Weights of a small GPT-style language model, trained from scratch on English Wikipedia.
Architecture: rotary positions, no biases in attention or MLP, untied embeddings, normalized queries and keys, attention and MLP in parallel.
MLP neurons of a small language model. Each row is named by its layer, matrix (up: input weights; down: output weights) and neuron, and shows model dimensions 16-111. Each number is 50 + 12 x the weight over its row's rms, rounded and kept within 0 to 99.
After each neuron's rows, "fires on" lists the tokens most often at its 100 highest values on Wikipedia text that the model never trained on. A number after a token or word is its count.

L6.up336:58 54 41 52 21 32 49 55 48 74 84 54 59 55 36 63 31 35 25 55 43 48 31 68 30 48 62 34 57 67 56 52 35 45 67 41 47 50 43 52 68 54 41 54 65 70 52 57 50 63 67 62 46 53 39 87 58 51 56 62 47 50 50 54 46 61 77 51 44 53 49 53 60 46 39 70 64 45 61 56 59 40 55 41 80 48 59 43 51 63 35 42 53 31 47 37
L6.down336:69 67 46 63 62 39 47 59 56 47 54 49 43 35 43 61 60 52 49 58 68 70 34 45 53 37 52 64 68 41 49 55 46 55 57 50 47 16 52 48 53 48 48 61 39 49 43 57 65 35 25 56 54 49 41 46 65 47 38 46 36 38 49 64 51 39 62 40 54 96 49 30 54 50 56 39 44 36 38 41 56 27 44 41 33 49 40 45 46 44 51 49 42 71 44 47
fires on: "lect" 22, " elect" 21, "port" 16, "ollow" 9, "p" 6

L2.up363:24 37 46 46 45 50 48 68 45 58 45 39 36 55 77 37 31 56 66 64 50 51 45 60 58 67 30 59 45 52 48 51 57 65 37 41 63 47 65 38 68 54 36 68 49 68 58 57 48 48 38 53 30 49 53 42 37 37 43 86 40 64 69 35 47 36 61 51 52 38 53 50 49 46 36 63 45 49 61 58 51 45 33 26 40 46 65 74 51 51 39 48 40 53 45 69
L2.down363:27 55 38 44 37 42 75 37 35 68 54 56 59 44 48 54 53 44 64 51 64 49 47 42 54 43 66 39 59 55 64 60 41 32 51 39 43 52 54 49 48 25 71 53 36 71 42 65 52 51 43 51 57 50 75 38 49 42 54 65 43 37 36 29 23 65 75 41 46 39 73 39 54 49 84 50 35 44 64 38 40 50 62 62 46 38 67 43 68 34 72 45 61 50 60 45
fires on: "7" 42, "N" 21, "9" 8, "ore" 6, " April" 4

L6.up459:53 31 50 60 61 46 33 55 63 43 35 42 53 38 65 64 30 61 34 53 51 45 51 59 41 62 49 45 50 63 46 62 52 49 53 41 60 51 39 50 63 58 46 52 43 56 26 45 45 53 50 44 49 21 62 46 52 45 40 47 68 39 42 35 60 50 52 69 75 53 43 37 37 42 45 58 41 52 40 66 51 29 32 39 35 52 44 65 48 44 63 51 29 31 58 49
L6.down459:37 69 47 36 61 47 16 66 63 30 32 37 49 41 58 63 23 67 31 53 69 56 67 43 49 34 44 51 74 44 38 48 25 51 35 53 53 52 55 41 68 54 37 47 46 40 52 44 71 51 67 55 46 34 43 38 52 47 45 61 42 84 42 51 70 61 48 58 39 34 37 42 51 38 44 68 42 64 33 41 61 56 62 58 40 58 50 53 58 45 63 60 55 39 60 53
fires on: "er" 26, "ian" 20, "or" 14, "ist" 13, "ar" 5

L6.up344:77 41 50 41 50 44 50 28 28 66 54 45 51 52 51 45 50 56 32 29 80 51 52 52 37 42 48 63 42 34 43 44 54 60 52 65 33 84 36 42 33 32 46 36 72 42 55 55 47 65 60 38 33 49 51 36 54 47 41 39 36 61 58 45 67 49 46 67 48 55 49 50 65 46 29 60 57 49 40 55 44 56 30 48 42 52 29 31 42 61 58 42 51 62 57 42
L6.down344:48 72 43 60 50 48 59 46 56 52 20 45 41 50 60 51 47 61 66 68 52 50 71 60 45 58 45 50 49 61 77 54 71 56 34 39 37 34 61 39 43 57 47 56 34 82 45 44 66 43 54 64 53 61 65 37 23 57 51 52 58 42 48 75 29 42 41 54 62 43 46 58 52 46 66 21 39 30 67 50 64 51 50 51 62 57 59 57 62 41 26 40 50 24 38 51
fires on: " St" 20, " st" 17, "er" 14, "ball" 8, " the" 5

L2.up408:82 43 53 54 47 26 57 48 46 63 42 41 79 41 55 57 39 69 51 47 26 54 41 58 62 51 50 70 44 59 57 45 52 73 36 58 71 50 61 54 41 50 36 36 58 46 35 49 56 33 59 62 27 55 52 51 47 35 55 49 38 55 57 63 51 41 58 55 36 80 76 45 47 46 68 26 75 40 46 69 42 39 43 47 47 57 65 48 43 40 42 61 34 36 61 67
L2.down408:60 50 44 61 20 86 43 42 37 43 53 61 27 56 35 35 74 45 32 34 60 50 49 63 45 69 54 44 46 65 35 57 54 58 43 53 29 44 32 58 64 68 58 59 39 43 50 53 57 48 49 45 45 47 44 62 49 67 55 39 39 37 52 46 63 52 38 40 78 47 63 55 35 53 42 49 34 60 42 53 34 54 49 44 52 46 69 40 62 52 57 45 76 57 59 41
fires on: "est" 28, "k" 19, "st" 10, "y" 7, "ight" 6, "ort" 4

L6.up261:32 34 52 68 55 66 38 57 44 42 67 42 63 52 57 49 36 37 38 55 19 63 73 17 60 46 39 52 42 42 63 46 44 44 41 53 36 62 51 60 34 51 67 66 45 37 50 65 45 39 56 49 28 69 57 36 59 69 70 48 45 60 59 44 36 47 47 35 56 41 65 56 67 44 70 71 42 42 74 64 37 54 27 52 50 36 45 36 46 72 48 39 69 41 48 42
L6.down261:68 47 57 67 42 33 72 38 68 87 33 64 42 55 53 59 64 69 68 53 52 40 52 53 55 56 43 47 50 46 40 35 74 65 53 38 44 49 28 48 44 58 26 58 65 43 73 37 72 44 41 61 63 43 62 51 48 60 57 58 48 33 52 56 76 29 63 63 46 44 42 53 43 49 68 69 62 53 51 51 52 32 58 43 67 37 53 53 50 42 42 63 52 40 53 62
fires on: "ow" 23, "e" 10, "cc" 10, "ik" 8, "ver" 8, "ot" 7

L2.up404:41 56 32 35 23 45 41 49 67 43 68 36 29 37 38 61 53 50 57 57 52 53 43 46 50 63 66 46 49 72 52 43 50 56 52 70 45 48 24 48 37 56 44 74 37 62 52 42 58 50 72 74 72 52 71 18 43 57 68 35 57 52 51 62 32 31 55 54 71 42 39 53 60 41 56 40 40 44 52 28 61 43 45 48 68 52 63 42 61 42 63 54 58 44 68 60
L2.down404:40 31 71 60 50 37 60 67 24 88 27 43 61 85 47 66 49 31 42 47 58 36 50 60 33 49 38 37 37 61 29 52 54 51 55 47 63 50 51 51 28 53 57 38 55 35 63 75 36 41 51 45 49 58 46 49 69 63 55 45 56 46 58 42 55 64 40 57 38 33 65 48 37 32 43 55 61 69 36 52 23 47 43 57 43 66 54 47 56 49 71 43 56 31 51 44
fires on: "ous" 39, "m" 12, "ik" 11, "ess" 11, "ur" 6, "y" 5

L2.up1002:31 56 61 31 32 74 69 50 49 43 53 55 40 63 54 63 39 63 35 43 47 45 41 64 47 40 50 44 76 45 64 33 29 65 35 61 38 57 56 56 26 47 36 60 58 25 63 71 40 47 30 49 47 42 48 39 42 54 59 41 53 45 42 65 34 59 59 52 55 48 43 58 58 46 48 53 70 46 54 36 54 41 46 56 25 42 52 30 48 43 76 62 54 42 50 40
L2.down1002:70 59 49 56 46 41 57 69 54 46 50 49 28 39 39 35 49 47 57 42 47 45 75 63 63 60 47 50 60 30 56 50 64 46 50 38 58 76 62 66 71 54 38 31 62 39 77 56 43 33 66 48 53 39 51 34 41 63 28 54 49 74 36 45 57 52 51 55 60 48 48 45 49 61 53 72 53 66 38 52 37 33 55 45 46 37 46 47 23 60 41 47 49 57 37 25
fires on: "1" 45, "7" 7, "0" 6, " on" 5

L2.up796:42 48 41 31 30 42 54 58 59 59 58 38 44 70 62 57 31 50 60 49 30 87 44 60 36 38 43 38 38 65 45 61 35 46 37 38 35 30 58 69 67 68 60 61 49 46 44 55 42 43 67 45 44 31 70 42 40 65 48 26 80 51 32 53 29 33 64 44 60 40 48 45 52 53 48 43 44 33 46 46 40 50 46 39 45 57 44 62 43 58 50 17 52 53 55 46
L2.down796:50 59 47 54 60 64 47 38 51 52 54 58 39 61 56 58 47 62 66 59 51 32 53 33 41 54 58 38 47 58 55 53 68 54 59 48 58 65 18 48 64 26 66 46 41 35 34 39 42 60 50 22 69 44 36 58 47 59 58 48 81 43 52 66 58 58 21 46 52 58 38 58 49 56 49 71 43 51 67 40 64 55 40 51 59 53 61 31 42 35 51 47 46 46 59 56
fires on: "ents" 36, "n" 12, "en" 11, "end" 6, "ies" 5, "y" 5

L6.up616:55 58 39 36 43 56 43 44 43 57 45 50 41 58 59 69 70 42 52 41 40 52 59 68 54 35 68 22 56 43 61 47 41 46 52 44 56 69 81 71 55 39 75 61 63 57 45 44 39 46 54 51 65 46 58 56 25 47 57 54 62 44 40 47 47 49 23 46 61 42 57 38 47 35 55 31 48 65 50 54 52 37 27 35 47 52 38 43 43 53 47 56 52 50 50 54
L6.down616:46 64 56 44 68 45 39 32 45 52 63 55 50 54 56 41 50 50 50 52 61 57 47 51 43 42 39 50 45 56 53 38 43 32 33 47 42 72 30 52 70 71 56 63 36 28 38 60 83 47 40 45 47 51 46 40 52 52 37 55 46 58 63 59 58 46 39 48 42 56 41 47 51 49 44 46 48 59 44 64 52 39 49 49 60 48 45 40 60 37 48 48 70 41 80 46
fires on: "en" 21, "un" 9, "h" 8, "y" 8, "ly" 7, "el" 7

L6.up135:61 48 49 50 28 66 59 45 63 54 59 63 65 41 41 55 44 54 54 43 49 48 42 42 28 63 36 45 41 73 52 33 44 61 55 58 50 58 41 63 58 52 39 45 42 53 56 66 64 86 36 30 48 71 48 40 53 77 56 35 47 54 60 57 57 45 61 68 34 42 38 61 46 68 34 50 36 84 43 39 40 39 32 58 45 59 68 47 50 57 62 55 72 23 38 62
L6.down135:50 37 34 45 63 54 52 44 44 53 62 25 45 56 51 74 48 51 44 35 61 53 58 54 57 46 52 33 38 50 53 56 58 58 50 49 48 49 39 57 46 46 33 74 54 68 37 44 29 52 40 72 38 37 37 71 47 44 50 69 56 53 49 57 62 46 29 44 52 51 60 71 46 65 51 56 42 46 55 62 47 45 66 46 48 53 36 30 53 41 37 67 41 57 56 61
fires on: "c" 19, "em" 9, "r" 8, "n" 5, " co" 5, "m" 5

L6.up71:63 60 62 64 48 38 56 62 56 55 36 52 49 55 70 39 28 58 35 36 47 54 67 54 46 43 58 30 44 62 50 24 54 47 63 51 46 48 49 52 29 35 36 54 66 69 41 64 45 53 40 50 48 20 51 52 30 60 66 51 48 39 52 42 66 68 41 43 59 58 65 27 54 75 22 53 35 31 56 61 54 52 36 61 32 53 58 41 50 60 53 44 54 53 52 49
L6.down71:40 37 48 59 23 59 63 52 58 56 73 53 48 42 68 50 43 52 66 56 56 48 66 56 61 46 38 40 57 48 48 68 58 49 57 35 32 35 70 33 55 48 30 48 59 54 50 58 57 61 69 62 41 56 38 74 51 71 60 47 64 40 48 54 51 37 51 66 29 35 40 52 46 54 63 61 61 57 47 38 42 37 57 63 50 54 65 55 63 50 46 36 49 26 48 40
fires on: "m" 39, "igh" 9, "ur" 9, "em" 6

L2.up197:53 43 45 25 28 31 35 49 40 39 38 33 68 67 60 57 38 69 49 47 28 52 56 69 55 54 49 75 18 72 58 32 66 38 65 50 56 48 58 34 31 64 32 57 54 50 46 43 48 63 37 23 42 46 58 51 61 76 40 54 54 42 45 53 59 72 64 40 56 58 63 61 49 44 52 58 47 35 49 66 59 35 37 54 48 34 50 76 59 46 63 66 53 46 53 63
L2.down197:68 62 51 37 65 35 51 31 48 66 74 55 54 48 50 48 47 61 43 44 60 44 45 57 44 66 33 52 60 35 63 46 68 65 38 51 67 33 39 72 58 46 31 54 53 56 41 43 47 68 50 67 59 58 25 48 73 63 36 61 79 44 56 39 26 51 45 51 41 67 47 39 27 48 39 43 61 46 58 34 63 46 69 47 25 37 62 58 38 64 19 51 31 48 85 63
fires on: "em" 37, "ur" 16, "ri" 7, "ale" 6, "ation" 5

L6.up761:51 38 46 51 43 26 45 85 66 55 36 49 62 50 43 66 29 60 57 70 53 36 73 62 39 46 39 36 32 52 58 47 42 50 50 52 81 30 39 67 41 64 57 50 49 54 49 30 39 27 43 38 55 54 55 51 61 54 28 48 50 48 55 41 86 40 34 64 57 59 48 65 45 65 45 52 53 50 34 50 41 33 32 51 46 48 66 50 56 54 62 41 37 35 59 48
L6.down761:51 36 23 44 64 67 54 62 50 49 47 45 36 37 72 53 49 43 14 42 68 54 62 31 66 50 61 47 53 53 38 36 43 40 57 51 58 29 48 54 64 22 43 38 28 46 57 57 58 40 49 46 47 58 45 51 58 52 49 50 59 75 37 49 37 52 32 54 31 36 49 56 64 49 42 46 55 47 53 43 44 63 22 60 48 62 20 56 52 54 50 50 56 50 51 72
fires on: "man" 19, "er" 13, "al" 12, "f" 9, "ar" 9, "mer" 4

L6.up373:42 45 25 50 41 59 53 26 37 66 42 65 52 36 44 57 72 55 53 78 57 50 51 62 53 22 57 65 55 51 65 47 55 65 40 71 44 59 50 41 62 61 52 68 57 28 44 37 52 60 54 31 27 42 62 52 59 42 45 54 52 62 81 45 48 49 48 39 48 52 53 67 42 42 34 45 41 52 28 35 66 52 51 54 67 52 52 59 47 36 60 37 58 32 79 57
L6.down373:38 37 39 62 52 41 68 55 32 48 56 67 67 46 46 71 31 66 63 54 51 51 53 37 33 62 54 58 52 50 60 51 26 55 41 52 44 42 46 45 42 50 46 39 49 31 53 68 42 38 65 52 45 61 55 45 55 50 44 57 51 54 59 42 60 50 55 75 60 69 62 52 54 59 42 55 40 79 53 50 57 42 45 34 50 64 54 40 74 54 39 75 47 31 53 39
fires on: "our" 22, "art" 12, "em" 11, "ion" 10, "ag" 9

L6.up826:78 47 46 33 36 62 48 62 42 55 57 45 54 38 57 58 52 26 57 59 45 48 65 53 45 52 53 55 69 34 58 51 57 55 41 54 48 36 82 45 26 54 47 34 56 65 71 40 48 59 44 50 60 64 50 57 51 48 55 28 50 65 46 61 56 49 61 52 46 37 52 53 46 33 51 43 42 56 57 48 66 43 55 65 19 50 58 51 35 40 65 48 43 65 62 56
L6.down826:43 65 39 34 55 58 40 70 79 53 25 15 76 62 39 78 60 61 52 57 68 55 53 39 59 50 47 41 47 54 58 47 61 52 69 73 45 38 40 36 56 56 21 68 41 42 29 45 70 63 47 48 67 51 62 42 52 53 63 62 71 32 15 50 61 38 54 58 58 22 25 62 40 51 46 41 49 31 60 46 65 61 61 33 58 25 47 57 52 37 53 47 40 48 50 59
fires on: " P" 61, "6" 5

L6.up838:40 46 35 68 47 68 80 60 48 55 69 46 60 48 61 41 67 54 34 35 63 29 59 15 43 53 58 59 53 52 43 57 59 58 49 66 51 35 54 37 51 59 59 35 46 54 52 44 54 66 47 33 46 40 58 56 40 43 43 37 65 52 55 56 59 41 58 41 40 59 76 32 52 43 53 40 26 61 60 60 83 45 40 65 36 81 48 33 55 58 50 61 38 37 64 64
L6.down838:34 19 71 42 32 59 52 64 57 54 57 64 45 50 70 33 51 60 37 47 48 35 28 50 50 46 55 40 61 51 22 51 42 48 66 41 69 68 60 56 45 34 40 46 41 43 43 50 60 62 58 40 54 55 57 33 43 57 41 56 41 50 55 39 62 35 87 55 31 59 22 48 45 44 47 78 43 49 46 31 52 12 48 47 31 56 63 33 47 61 43 48 50 60 43 49
fires on: ":" 60, "," 21, " sp" 18

L6.up978:63 45 37 45 60 56 37 68 57 69 76 14 56 50 34 32 48 60 37 68 42 68 64 24 66 69 66 46 49 40 36 54 56 54 55 46 67 72 54 23 40 32 52 74 56 52 47 46 62 40 74 51 45 34 40 54 54 62 57 67 53 46 45 50 46 46 45 48 42 37 50 47 47 55 28 47 46 53 61 52 70 41 45 49 40 67 55 47 42 51 30 52 57 45 41 53
L6.down978:56 60 56 66 52 36 60 35 52 62 19 68 49 47 50 60 42 46 42 34 57 25 48 52 59 52 65 43 58 39 85 50 29 39 63 48 31 43 56 51 78 56 34 44 58 56 50 58 47 50 28 54 38 56 76 37 55 51 67 56 42 54 44 44 55 44 58 51 32 33 73 47 47 58 49 47 61 29 23 62 42 56 60 35 45 53 22 56 43 68 63 26 61 48 59 62
fires on: "ver" 14, " not" 13, "ual" 9, "ot" 7, "an" 5, "ter" 4

L6.up142:53 59 27 68 55 54 78 35 45 24 58 37 40 52 60 46 40 59 45 51 63 55 53 54 60 38 52 36 63 48 43 79 43 49 56 61 54 41 32 52 48 40 36 34 50 53 40 58 29 52 43 60 42 41 62 49 42 77 46 45 67 42 58 42 66 67 61 72 34 51 67 59 54 76 40 61 59 42 48 77 71 53 40 43 67 45 38 60 54 65 39 69 48 46 35 58
L6.down142:44 72 33 48 54 66 60 48 56 49 30 46 24 54 49 66 37 40 25 34 45 44 37 40 61 38 57 41 37 48 54 80 44 74 62 59 56 34 35 58 60 30 26 36 55 34 49 53 47 54 72 52 57 60 30 62 33 47 32 51 60 83 62 51 70 43 31 49 44 59 41 55 58 39 38 43 46 48 60 52 41 37 41 55 50 52 32 62 58 61 53 49 56 41 52 45
fires on: " ad" 26, "f" 14, "o" 14, "d" 12, " to" 10, ")" 9

L2.up196:54 50 65 30 57 72 52 57 56 58 43 45 41 53 58 49 52 51 54 55 49 73 53 72 62 55 44 44 42 59 77 66 58 45 35 37 30 26 31 50 26 25 59 56 56 49 36 49 52 37 53 44 33 31 62 50 30 51 55 66 46 64 58 54 58 45 53 43 46 79 47 31 44 63 45 53 39 69 39 60 46 40 54 34 54 58 72 53 48 53 51 65 45 30 67 65
L2.down196:58 52 57 49 75 45 76 48 48 55 67 58 49 59 48 47 26 68 44 51 60 41 49 58 66 78 50 34 48 41 55 42 55 65 31 64 45 43 51 58 66 49 47 35 38 70 61 56 55 50 52 49 49 27 61 50 47 64 35 62 62 33 50 57 50 59 45 54 53 53 38 81 58 41 48 38 60 28 58 31 50 50 73 50 53 47 58 44 27 63 46 40 50 40 34 53
fires on: "or" 53, "ten" 15, "te" 15, "if" 6, "e" 5

L2.up1014:35 41 55 59 60 31 56 36 41 56 49 27 41 62 63 52 37 38 57 60 40 71 44 38 71 57 32 57 40 46 64 57 36 55 41 70 42 49 49 53 59 28 32 65 25 38 51 48 37 45 53 62 56 56 70 50 44 55 48 70 37 49 46 54 46 70 58 71 63 49 56 54 60 48 53 38 35 26 39 49 54 68 34 48 42 48 74 51 41 46 38 55 58 58 56 60
L2.down1014:51 47 43 28 42 57 39 37 55 90 56 40 48 58 50 42 42 34 37 62 62 47 41 53 27 68 32 26 63 70 49 46 44 52 36 45 44 60 52 72 46 66 59 60 61 75 45 55 55 31 52 61 35 52 48 53 47 72 42 63 56 36 45 55 78 40 61 62 60 45 45 40 49 65 33 38 84 49 59 34 37 57 61 51 38 61 61 42 61 49 28 57 60 53 48 62
fires on: "es" 13, "ip" 9, "″" 8, "and" 8, "6" 6, "as" 6

L2.up592:66 44 54 41 61 40 60 48 54 73 64 54 59 61 48 27 75 55 45 56 49 64 42 56 51 56 50 59 49 42 70 73 58 58 45 51 57 47 44 47 47 60 20 59 41 35 49 42 54 62 43 54 61 37 75 33 60 51 62 39 61 77 46 53 48 60 49 61 62 50 69 44 32 34 37 52 39 48 56 75 38 43 36 39 61 58 62 43 46 45 32 71 67 28 41 44
L2.down592:41 72 29 54 59 50 52 55 57 31 16 62 51 60 52 45 53 38 35 31 40 43 53 45 30 55 57 47 56 48 39 68 45 64 56 64 52 65 58 49 52 36 57 38 72 69 65 53 56 42 44 67 61 54 39 32 45 55 56 58 30 49 63 42 52 55 78 54 47 48 49 52 47 46 20 50 50 57 57 62 59 30 50 30 46 36 51 42 37 49 39 70 42 47 55 32
fires on: "y" 75, "le" 10, "ies" 5

L6.up243:66 42 53 61 63 54 38 35 35 53 66 45 26 46 67 52 45 37 66 67 43 60 48 68 45 64 57 33 55 52 67 33 69 39 39 65 29 61 42 60 36 75 32 74 40 44 55 58 57 59 45 51 42 62 60 47 36 33 50 46 49 52 50 53 48 61 64 60 45 63 50 47 50 40 36 32 32 58 50 72 51 47 37 61 67 38 51 41 61 48 30 37 44 50 60 54
L6.down243:53 64 68 33 42 60 62 30 37 39 39 35 51 48 66 54 42 39 65 61 48 34 52 53 68 39 72 55 56 48 35 28 52 82 41 40 40 51 46 53 32 53 44 45 59 47 61 54 28 30 64 42 47 68 24 40 37 62 44 54 71 33 63 39 62 77 55 54 26 40 43 40 42 53 51 56 36 54 54 53 55 35 64 38 54 76 55 49 49 52 62 62 51 44 46 39
fires on: "as" 34, "es" 19, "ies" 10, "ess" 8, "y" 7, "ry" 5

L6.up108:54 50 50 58 55 66 55 81 64 32 59 51 66 42 51 35 49 50 40 34 40 53 65 32 56 71 48 37 71 64 36 56 47 44 46 52 59 38 59 83 42 38 52 35 53 64 54 65 44 53 64 48 35 72 67 48 57 45 42 59 58 42 66 54 50 54 50 41 56 46 39 50 55 43 60 44 37 63 48 19 62 29 43 62 32 64 74 45 55 56 38 43 35 56 46 64
L6.down108:58 39 59 49 66 85 46 33 42 50 45 41 54 62 33 41 46 55 58 44 43 65 53 25 40 34 47 50 34 37 60 62 55 34 35 84 56 48 51 06 55 73 61 57 61 48 58 35 65 48 48 64 54 40 54 49 43 49 44 63 56 59 38 51 51 42 57 51 72 47 52 53 56 60 56 64 65 24 54 51 31 54 51 47 51 56 40 36 45 48 75 54 33 51 40 51
fires on: "l" 16, "st" 15, "1" 12, "c" 9, " |" 9, "h" 6

L6.up644:61 70 24 55 59 51 67 49 44 58 63 58 47 42 61 42 50 56 36 46 62 59 49 51 48 56 58 25 42 53 83 36 60 55 41 49 62 63 24 39 52 59 49 43 51 55 32 32 49 65 52 40 32 52 44 87 58 21 45 36 49 48 64 57 49 50 59 63 50 45 56 47 49 43 26 58 44 31 62 41 67 46 41 55 53 53 46 59 73 20 60 58 52 63 54 69
L6.down644:61 61 44 51 31 49 52 35 59 34 58 47 46 42 51 53 60 48 32 41 56 60 57 34 45 35 29 41 30 48 54 61 58 48 47 48 39 59 63 56 55 42 53 65 58 43 48 49 38 29 43 56 43 51 62 51 31 31 51 58 67 53 64 69 57 35 53 50 56 54 35 42 50 37 51 53 35 74 53 73 60 36 38 60 38 65 66 56 27 61 39 65 73 67 61 51
fires on: "en" 21, "a" 11, ":" 7, "em" 6, "port" 6

L6.up33:62 63 43 44 60 58 53 88 48 49 47 32 33 55 54 36 53 60 43 59 48 51 26 37 62 37 62 45 54 59 52 44 48 56 54 83 61 53 69 53 41 43 67 55 58 45 49 34 59 54 51 53 65 46 59 42 53 55 64 53 60 28 65 49 58 44 42 67 40 40 70 50 58 40 53 32 67 47 57 60 59 67 62 64 51 33 63 51 49 40 42 49 38 30 51 46
L6.down33:72 57 67 56 70 57 32 66 46 58 80 54 38 48 78 23 50 42 51 59 24 60 53 41 42 51 76 57 46 57 53 39 67 43 68 54 59 47 52 44 45 77 44 45 59 34 24 63 63 55 31 54 34 47 55 47 54 56 46 56 61 54 63 48 55 63 64 63 55 46 66 56 38 15 51 40 60 49 59 57 51 42 31 31 48 54 52 43 32 64 45 20 42 61 44 36
fires on: " was" 47, " were" 24, " be" 18

L6.up515:52 60 35 23 54 38 63 59 66 33 50 45 53 44 45 50 69 83 56 40 35 52 71 51 51 55 55 45 37 43 69 45 44 55 69 50 51 67 52 47 28 61 46 55 59 55 35 59 29 37 65 34 68 55 49 66 45 74 53 60 54 56 54 57 50 60 48 78 30 58 54 40 53 56 38 72 77 62 67 41 66 58 55 53 60 51 47 42 37 55 50 41 50 55 48 81
L6.down515:44 48 44 53 41 35 46 59 20 66 49 55 51 50 41 37 58 38 52 34 47 24 64 37 36 40 65 52 49 54 72 74 62 46 59 34 53 42 42 61 42 63 46 50 59 55 40 53 45 53 23 50 51 61 63 38 62 49 44 62 58 61 53 41 56 63 65 56 52 40 87 45 66 53 55 40 46 32 65 41 51 58 36 70 28 28 47 48 61 36 47 41 45 61 45 57
fires on: " v" 52, "s" 11, " d" 5, "im" 4

L6.up415:39 53 28 50 57 50 50 51 54 29 60 63 36 67 36 51 26 40 39 61 62 65 77 54 53 43 44 44 51 43 63 28 51 65 60 46 42 37 57 52 55 63 64 67 62 47 52 42 36 40 38 36 49 80 55 58 69 52 53 44 58 49 71 68 53 50 49 41 37 64 73 50 54 49 46 56 28 42 65 56 69 44 47 59 44 57 44 48 49 60 77 37 60 35 60 48
L6.down415:59 54 72 45 48 28 30 53 53 45 54 44 60 42 42 67 43 37 40 33 42 42 50 56 67 72 55 83 38 43 71 50 46 65 59 59 61 45 45 46 67 49 35 50 51 60 57 36 61 37 35 43 56 61 53 59 50 70 51 43 48 52 60 52 49 38 34 44 44 44 63 42 59 47 51 40 42 48 49 74 48 46 52 27 49 43 30 40 47 40 64 28 58 57 57 21
fires on: ":" 52, "p" 8, "ac" 6, "anc" 4, "g" 4

L6.up410:56 57 52 52 61 56 59 60 33 56 26 27 40 46 45 62 36 39 32 51 60 52 53 36 58 40 32 62 35 56 56 50 51 74 49 59 57 32 42 47 61 39 48 33 45 39 67 36 53 56 58 52 36 52 40 44 74 42 68 34 56 52 54 57 40 62 19 44 36 23 40 58 60 52 69 50 12 69 54 56 73 62 54 56 68 53 64 66 22 52 44 53 54 44 47 67
L6.down410:64 70 39 56 28 42 64 62 49 49 46 49 37 63 57 46 69 43 41 48 31 45 72 26 41 61 58 42 59 43 72 34 38 61 36 59 77 35 63 54 43 59 47 56 18 51 28 47 72 54 63 62 49 49 22 44 41 51 65 48 44 64 52 51 52 44 45 40 40 55 63 51 32 39 50 65 63 63 76 61 55 37 40 40 54 51 41 25 52 60 55 46 50 43 41 63
fires on: " that" 24, ":" 18, " of" 10, " was" 9, " as" 8, "ion" 7

L6.up136:44 26 47 44 61 40 51 65 42 47 53 56 49 52 71 50 45 49 28 39 53 58 60 51 85 20 51 46 51 44 44 59 50 64 54 34 67 53 49 65 46 66 41 56 79 35 61 47 55 46 45 40 49 54 56 48 47 53 53 43 45 41 56 75 53 60 54 48 45 64 74 54 56 59 51 62 34 39 55 52 35 23 48 50 54 49 51 57 79 40 54 51 52 35 72 58
L6.down136:63 45 53 78 39 40 46 64 43 57 47 42 50 51 44 61 46 61 34 50 53 60 22 54 63 51 59 48 57 52 50 48 45 45 53 34 66 57 48 44 57 60 51 59 52 42 53 50 39 35 21 38 45 40 45 53 43 68 52 45 63 42 65 46 50 62 65 39 54 44 68 50 43 46 39 47 66 53 63 42 33 44 54 61 54 40 56 41 60 50 44 50 50 36 54 54
fires on: "s" 31, ")" 12, "9" 7, "0" 6, "'" 6

L6.up364:51 58 45 65 67 57 64 56 45 57 40 48 69 48 49 55 23 64 40 46 60 60 64 58 50 46 57 55 27 50 43 43 52 58 50 40 61 66 37 69 48 19 46 36 66 55 38 57 29 28 51 51 35 59 42 56 55 47 57 64 48 22 56 44 55 46 55 58 57 43 44 67 53 54 38 47 30 78 60 43 79 69 30 53 77 60 41 63 66 41 39 53 50 64 62 46
L6.down364:44 34 59 56 45 48 60 49 67 29 40 80 52 57 45 58 56 43 47 58 49 38 41 60 47 51 30 70 53 39 52 50 54 38 43 33 33 58 43 50 59 64 65 51 61 58 66 61 36 52 49 43 49 40 58 62 47 51 36 43 63 43 40 49 62 56 58 50 41 54 59 54 51 60 48 33 54 60 40 58 43 38 59 44 86 66 22 55 54 61 65 63 54 67 45 45
fires on: ":" 40, "ed" 18, "el" 10

L6.up122:77 42 38 40 55 68 58 42 68 48 36 36 46 45 47 58 45 44 65 53 32 46 41 48 47 39 37 32 49 92 77 46 38 48 42 61 30 48 53 53 63 55 49 52 59 33 50 45 71 55 57 49 46 47 35 53 38 56 45 56 51 45 47 51 34 57 58 63 44 36 43 42 45 59 62 65 33 44 58 33 59 17 53 56 68 54 48 60 36 54 32 68 60 42 61 67
L6.down122:52 45 67 52 45 49 69 47 41 29 53 24 54 34 36 59 50 34 61 58 52 55 56 60 32 75 62 48 54 31 42 45 38 36 60 38 61 39 68 49 38 58 39 48 44 74 58 57 51 46 56 33 54 49 45 53 41 54 43 45 57 39 42 21 29 46 48 45 46 61 49 48 52 41 61 40 52 55 41 38 61 45 59 55 61 65 43 44 38 46 73 29 51 24 59 58
fires on: "k" 65, "c" 11, "em" 5